{"n_kv_head": 8, "norm_place": "pre", "parallel_block": false, "init_std_o": 0.00451, "init_std_up": 0.0313, "lr": 0.00149, "lr_head": 0.00607, "grad_clip": 2.0, "doc_mask": true}
MLP neurons of a small language model. Each row is named by its layer, matrix (up: input weights) and neuron, and shows model dimensions 0-95. Each number is 128 + 24 x the weight over its row's rms, rounded and kept within 0 to 255.
After each neuron's rows, "fires on" lists the tokens most often at its 100 highest values on Wikipedia text that the model never trained on. A number after a token or word is its count.

L3.up296 [ 81 168 123 139 114 126  55 161 145 154 108 151 124 101 145 113 112 113 152 136  97 125 142 182 107 122 163 125 148 100 105  83 101 110 154 112 102 154 153 125 148 125 113 130  92 103 131 121 138 111 126 108 119 152 141 125 143 141 121 139 141 140 140 156 128 137 101 125 122 136 130 144 125  92 121 118 131 184  70  76 107 157 108 123 148 110 155 120 148 143 164 159  96 108  98 138]
fires on: " government" 23, "vironment" 12, "gh" 5, "view" 5, " game" 5

L3.up581 [115 141 131 159 145 139 125 115 162 142 180 149  70 155 126 121 102 104 109 119 109 104 115 143 125 179  86 108  71 151 197 125 165 139 134 135 130  88 129  99 106 114 143 110  53 184 123  71 131 121 117 124 111 134  99 104 122 139 104 118 110 185 117 165  97 112 116 119 148 124 143 141 119 134 138 146  59  98 150 143 156 124 127 110 142 119 165 147 123  88 147 111 137 133 145  76]
fires on: "ing" 16, "ide" 10, " manag" 8, "at" 8, "earch" 5, "v" 5

L7.up811 [131 110 104 134 178 116 121 104 145 119  92 118 117 120 139 149 142 147 125 166 164  98  75 161  75 127 101  95  90 149 100 154 136 119 110 133 128  74 150 124 125 136 122 123 108 115 134 116 136 179 119 133  98 101 143  85 118 131 136 153 123 161 133 158 103 139 117  91  85 154 152 126 100  86 131 133 105 107  95 126 111 103 131 161 141 134 123  78  39 123 130 113 141 117 102 117]
fires on: "r" 19, "1" 16, "11" 7, "2" 6, "10" 4, "01" 4

L3.up823 [ 82  96 170 123 114 155 128 124 118 164 131 132 130 106 136 147 112 130 159  74 122 139  93 155 130 161  95 100 124 141 120 138 200 148 111 151 142 128 121 110 138 152 124 137 148  87  97 145 115 119 137 133 115 119 126  85 107 103 139 106 164 167 125 106 108 125 106 160  94 122 101 130 185 142 148 160 133 144 160 122  98 102 134 110 115 143 126  85 120 128 109 192 139 109 113 134]
fires on: "hel" 17, " have" 15, " position" 7, "en" 6, "ists" 5, " board" 5

L8.up347 [ 63 129 139 111 165 126 152  87 103 125 154 149 132 126 131 117 146 110 180 140 147 184 120 132 122  80  81 146 133 118 129 136  99 137 126 159  83 107 132 134  87 113 143 131 148 148 125 102 133 174 173 100 116 125 139 106 142 149 113 148 126 145 126  99 113 102  62 133 107 123 159 133 122 140 133 154 155 132 100 124  82 141 164 107 119 116 138 159 131 116 110 149 121 148 179 136]
fires on: "," 17, " of" 14, " |\n" 12, " +" 8, " and" 6, " to" 6

L3.up660 [ 79 124 116 150 138 130 157 107 151 176 103 151 117 156 173 138 134 134 138 137 139 104 131 133 130 114  91 111 111 133 135 116 103 111 139 178 119 118 126 143 105 112 151  93 118 119 146 113 146 125 130 138 141 123 137 133 112 169 134 148 140 138 131 134 120  97 123 117 149  93 123 158 103 115 151  62 100 118 106 128 126 102 165 109 131 182 169 131 136 112 125 146 132 170 151 110]
fires on: "ing" 29, "'" 15, "on" 9, "\"" 7, "n" 6

L3.up329 [112 159  66 127 153 145 144 110 111  87 144 175 122 118 167 152 154  93 140 130 106 139 119 166 166  91 125 151 137 110 163 132 127 143 152 128 133 105  86 146 119  75 119 149  89 139 134 148 120 126 125 141 134 115 165 114 159 118 100 138 120 141 125 117 115 175 104 174 100  97 146 136 152 119 152 140 150 134 142 104 114 122 182 125 132 146 156 121 155 136  92 110  85 134 162 112]
fires on: "," 43, " |\n" 8, "\n\n" 7, "p" 7, ".\n\n" 5

L9.up584 [107 159 112 130 160 131 121 138 168 126 136 154 121 125 154  98 109 142 143 107 127 160 132 118 137 124 118 153  97 104 169 115 118 159 158 130 131 151 120 130 104  95 126 126 151 157 125  94 138 140 141 144 147 127 119  63 166 174 131 138 126 117 147 154 105 114 132 149 102 125 102 144  98 138 152 113 134 146 109 119 122 144 170 119 125  92 171  92 139 128 144 140 132 104 113  81]
fires on: "w" 12, "p" 12, "l" 11, "e" 9, "re" 8

L9.up267 [142 168 124  97 155 148  98 141 123 119 126 161 150 129 156 134 147 136  90 146 115 118 142 161 116 137 122 136 106 124  86 110 127 109 116 133 113 110  90  80 158  42 122  82  99 110 101 116 157 117 130 173 118  94 151 129 151  81 146 146 141 119 117 161 125 140 114 161  90 117  86 104 120 101 146 125 117 128 101 149 149 105 134 123 145 106 139 139 142 122 147 120 123 132  93 108]
fires on: "-" 21, "h" 12, " f" 7, "j" 6, " " 5, "sh" 5

L7.up82 [158 107 128  92 120  87 131 157 165 130 134 155 118 119 163  93 152 122 105 137 152 184 161 110 147 123 108 146 148 145 151 130 100 133 143 165 143 142  99 124 145 136  73 111 107 125 139 119 187 122 138 138 128 153 109 160 139  97 117 138 131 116 153 130 124 122 111 173 109 125 142 106 125  67 168 159  93 178 115 121 111 112 129 154 117 123 103 135 104  91 100 168 123 123 145 106]
fires on: " m" 36, "ug" 12, "th" 11, "m" 10, ")" 8

L9.up569 [103 147  83 135 142  84 122 160 139 125 116 122 125 109 161 157  79 157 103 117 157 105  99 136  80 130 167 183 107 123 173 115 132 120 139 145 135 129 123 115 155 152  87 133 126 157 141 137  92 145 161 123 119 104 146 103 131 158 120 131 127 163 116 140 117 153  93 140 113  91  94  99 150 134 157 124 131 113 149 145 113 149 105 159 156 142  98  91 114 142 122 108 146  90 107 129]
fires on: " is" 18, "5" 12, "7" 10, "8" 9, "0" 8

L6.up831 [113 176 120 125 147 122  91 148 148 122 144  92 139  96 137 135 109 137 118  97 113 151 123 130 128 114 111 113  70 164 184 111 129 136 142 100 141 151 132 122 109 149 160 134 170 144 136 109 135 135 127 204 125 124 135 103  88 139 150 142 134 151 190 145 127 136 100 117 177  74 137 174  79 108 114  90 115  98 141 122  93 132 158 100 164 134 106 107 145 121 162 135 115 105 160 129]
fires on: "ell" 21, "ur" 12, "l" 9, " however" 8, "re" 6

L9.up460 [131 164 104 139 143 109 133 158 175 168 127 124 146 108 154 105 129 143 148 149 141 119 130 110 115 161 140 133  64 109 128 142 146 122 134 141 116  89 147 100 112 134 127 130 130 144 115 160 126 158 129 146 105 146 138  64  97 161 151 144 142 191 113 132 122  79 139 127 191 117 144 150  78  66 110  78  81  99  96 131 122 135 115 105 122 111 137 175 118 109 152 135 124  96 105 118]
fires on: " to" 45, "W" 5, " |" 4, " After" 4

L9.up10 [119 142 105 151 165 139 122 129 108 102 154 157  99 127 122 118 123 130 160 119 100 114  89 127 163 120 100 122 120 138 109 131 122 114 146 142 132 118 139 131 102  94 139 129  69 121 125 141 111 148 124 138 128 149 116 130 139 119 117 134 141 154 125 125 123 136  94 178  85 115 148  94  98 125 166 131 130 130 130 119 122 123 122 156 206 122 163 116 130 130 104 126  89 139 160  54]
fires on: "p" 20, "g" 10, "f" 9, " F" 5, " Ar" 5, " Per" 5

L8.up418 [115 143 119 141  97  94 102 138 121 107 162  93  94  84 162  64 133  97 134 104 119 135  89 161 111  99 158 137 119 153 157 137  97 129 129 141 129 137 121 143 136 167 131 129 107 121 116 107  80 155 123 154 148  95 127 116 116 109 150 175  80 151  72 131 123 156 120 144 154 160 125 161 133 122 134 140 139 148 124 154 126 146 111 150 173 130 153 121 126 123 139 132 143 129 123 114]
fires on: " later" 15, "5" 8, "ly" 7, "6" 7, "8" 7, "2" 7

L8.up634 [112 136 131  96 152 101 123 110 130 156 165 142 158 101 132  85 147 123  95 129 136 185  69 143 100 157  90 127 104 110 129 100  96  91 164 136 111 123 120 101 113  89 156  95  85 130 111 105 146 137 185 117 103 158 102 120  93 107 137 122 118 157 101 182 106 125 113 133 130 107 116 159 144 134 133 112 170 100 122 110 149 131 154 150 115 142 100 113 114 140 129 144 108 120 159 136]
fires on: " " 25, " c" 21, " second" 8, " that" 6, " C" 4

L9.up744 [146 123  69 109 193 121 167 150 162 136 116 164 114 122 128 104 134 121 154 120 135 111 125 120 111 158 131 165 126 164 129 119 126 122 110 144 127 132 149 123 156 148 110  93  85 121 122 109 152 131 160 144 107 141 126 141  81 126 132 121 125 136 104 156 107  95 147 181 151 128 147  90 151 152 148 155  76 112 101 111 141  92  91 115 137 146 128 125 123 136  96 156 129  92 134 128]
fires on: "m" 17, " m" 10, " M" 10, "ru" 7, "il" 5, " activ" 5

L7.up639 [ 86 138 121 109 144 126 173 112 150 137 120 133 165  78 172 154 159 153 151 139 130 142  96 140  77 142 125 154 140 138 164 118 134 137 123 101 119 103 144 125 128 112 150 114 137  93 159  92 120 160 145 117 151 133 143 135 130 184 161 138 145  92 130 150 142 179 138 132 129  87 110 139  98  87 125 110 138 104 106 143 165 127 138 119  90 147 145 146  97 145 132 166 125 146 118  84]
fires on: " of" 19, " le" 10, " ex" 10, " mon" 7, " sl" 5

L8.up525 [133 140 126 103 138  98 151 124 119 151 138 125 112 142 138 148 151 132 123  89 133  79 150 144 138  89  89 120 127 152 111 113 109 116  84 121 140 128  92 135 126 115  55 135 133 164 132 140 100 153 122 153 134  93 128 111 113 128 129 157 106 123  94 109 145  95 128 131  77 151 144  72 141 153 150 141  92 150 122 143  78  98 118 122 161 125 136 130  87  92 101 110 161 127 149 118]
fires on: "p" 32, "b" 14, "n" 8, "th" 5

L8.up209 [ 67 154 118 117 126 104 102 188 131 127 120 100 132 142 133 153 119 115 157 157 115  98 122 151  85 110 146 100 143 101 177 136  83 130  89 148  95 136 110 128 113 123 136 150 144  74  77 118 136 120 168 112 155 106 132 140  98 150 158 132 147 155 122 149 156 143 110 160 145  89 118 107 161 116 166 122 117 131 144 119  91 132 128 114  90 127 118 134 128 142 137 167 135 110 119 109]
fires on: " not" 17, " also" 11, "ir" 10, "4" 7, "ra" 5, " de" 5

L3.up153 [166 110 124 169 136 100 116 123 142 140 125 133 103 101 106 118 116 140 140 103 117 106 104 140 136 184 137 123 123 168  89  93 169 117  90 100 139 131 100 117 126 128 137 101  95 102 117 157 161 138 141 113 106 110 110  90 123 148 153 140 150 167 118  99 161  94 105  91 133 119 112 133 124 123 146  95 125  89 118 119 118 130 144 123 115 141 125 104 136 120 112 130 141 113 149 156]
fires on: " |" 52, "en" 14, " led" 12

L6.up901 [149 184 123 119 139 101 120 128 169 150 132 158 137 137 141 101 130 129 131 144 130 156 135 126 131  98 105 150 133 109  94 112 128 117 144 111 154 136 160  81 158  85 106 111 123 158  98 122 134 169 147 124  93 145 168 142 119 119  85 163 156 143 130 148 133 122  81 143 124 102 142 108  98 111 142  99 152  91 128 124 119 124 148  62 123 134 112 127 115  97 141 120  93 113 118 120]
fires on: "ed" 22, "her" 16, "er" 13, "ard" 9, "rew" 6

L3.up963 [ 91 116 121  83 132 112  96 154 147 131 153 113 153 108 136  92 121 150 145 127 148 140 101 127 108 101 124 102  99 144 136 114 105 145  90 139 114  80 122 125  95 170 134 135 140 104 117  92 140 139 121 103 161 141 129 150 119 117 106 136 132 145  92 103 160 121 157 137 134 164 169 128 148  92 123  74 120 140 129 127 120 117 157 130 137 120 105 120  97 161 154 101 106  92 107 102]
fires on: " us" 20, "\n\n" 16, ":" 13, ")\n\n" 7, "idd" 4, "88" 4

L3.up150 [109  96 114 143 100  82 131 116 147 152 136 170 121 106 189 105 138 115 123 163 158 139  93 159  96 131 116  98 101 121 153 109 132 148 158 118 121 108  98  91 122 108 131 138 149 102 119 110 123 161 125 111 150  83 108  95 111 142  97 135 151 131 105 136 106 149 137 130 113 136 146 124 168  93 140 127 101 118  92  74 145 102 163 126 126 135 145 164 125 141 118 143 101 135 128  59]
fires on: "\n\n" 43, ")\n\n" 12, " |\n\n" 9, ".\n" 9, ":\n\n" 6, "\n" 5

L9.up382 [153 158  69  82 144  96 133 115  77 126 116 140 119 144 137 137 108 164 140 134 166 104  96 145  96 141 142 142  65 162 114 105 113  98  95 129  88  95 166 122 103 102 110 133 102  99 120 136 147 179 129 103 117 157 112 112 166 164 138 109 138 115 123 127 111 121  51 163 114 135  93 105  95 114 118 150 122 148 147 115 156 127 168 104 174 112 117 131 161 147  96 101 114 106 124  97]
fires on: "," 24, " F" 20, "p" 8, " f" 6, "om" 5, " m" 4

L3.up94 [102 142 104 135 120 144 126 132 154 118 120 179 119 102 158  81 140 132 117 134 157 120 119 126 107 101 111 102 115 142 128 111 114 132 131 143 134 100  88 120 100 117 119 123 147 110  93 102 142 186 144 116  75 112 145 127 129 147 107 163 156 119 134 132 152 156 118 118  90 123 136 129 175  98 156 124 114  94  65  90 126  92 145 127 120 139 118 120 114 102 125 154 105 131 119  98]
fires on: "\n\n" 53, ":\n\n" 11, "==\n\n" 10, " ==\n\n" 7, ".\n\n" 6, ")\n\n" 5

L7.up135 [122 143 130 152 176 111 106 102 168 172 117 114 103  88 188 130 150 153  97 161 147 125 113 152 131 168 129 115 135 145 144  80 103 137 141 132 156  98  92 154 132 114  87 128  98 176 125 102 118 161 123  92 168 128 110 110 120 121 105 127 154 166 105 145 109 139 110 153 113 129 158 122 158 116 103 141 132 117 111 135 136 105 173 138 145 129 115 196 101  88 131 143 152 137 139 159]
fires on: "ic" 15, "g" 11, "ri" 7, " early" 7, " late" 6, "d" 6

L8.up513 [128 125  77  98 120  84 100 138 164 136 116 119 139 139 117 120 112 147 149 131 139 154 132 120  72 140 113  94  93 127 162 150 132 114  95 132  81 100 113 148 117 128 124 117  98 122 119 122 120 136 142 151 154 130 137 118 133 106 114 141 118  90 116 155 162 160 106 172 102 120 113  88 130 112 114 103 103 126  75 103  96 145 109  92 122 103 108  97  87 123 126 134 187 141 102  86]
fires on: "0" 15, "1" 14, "2" 9, "-" 8, "4" 6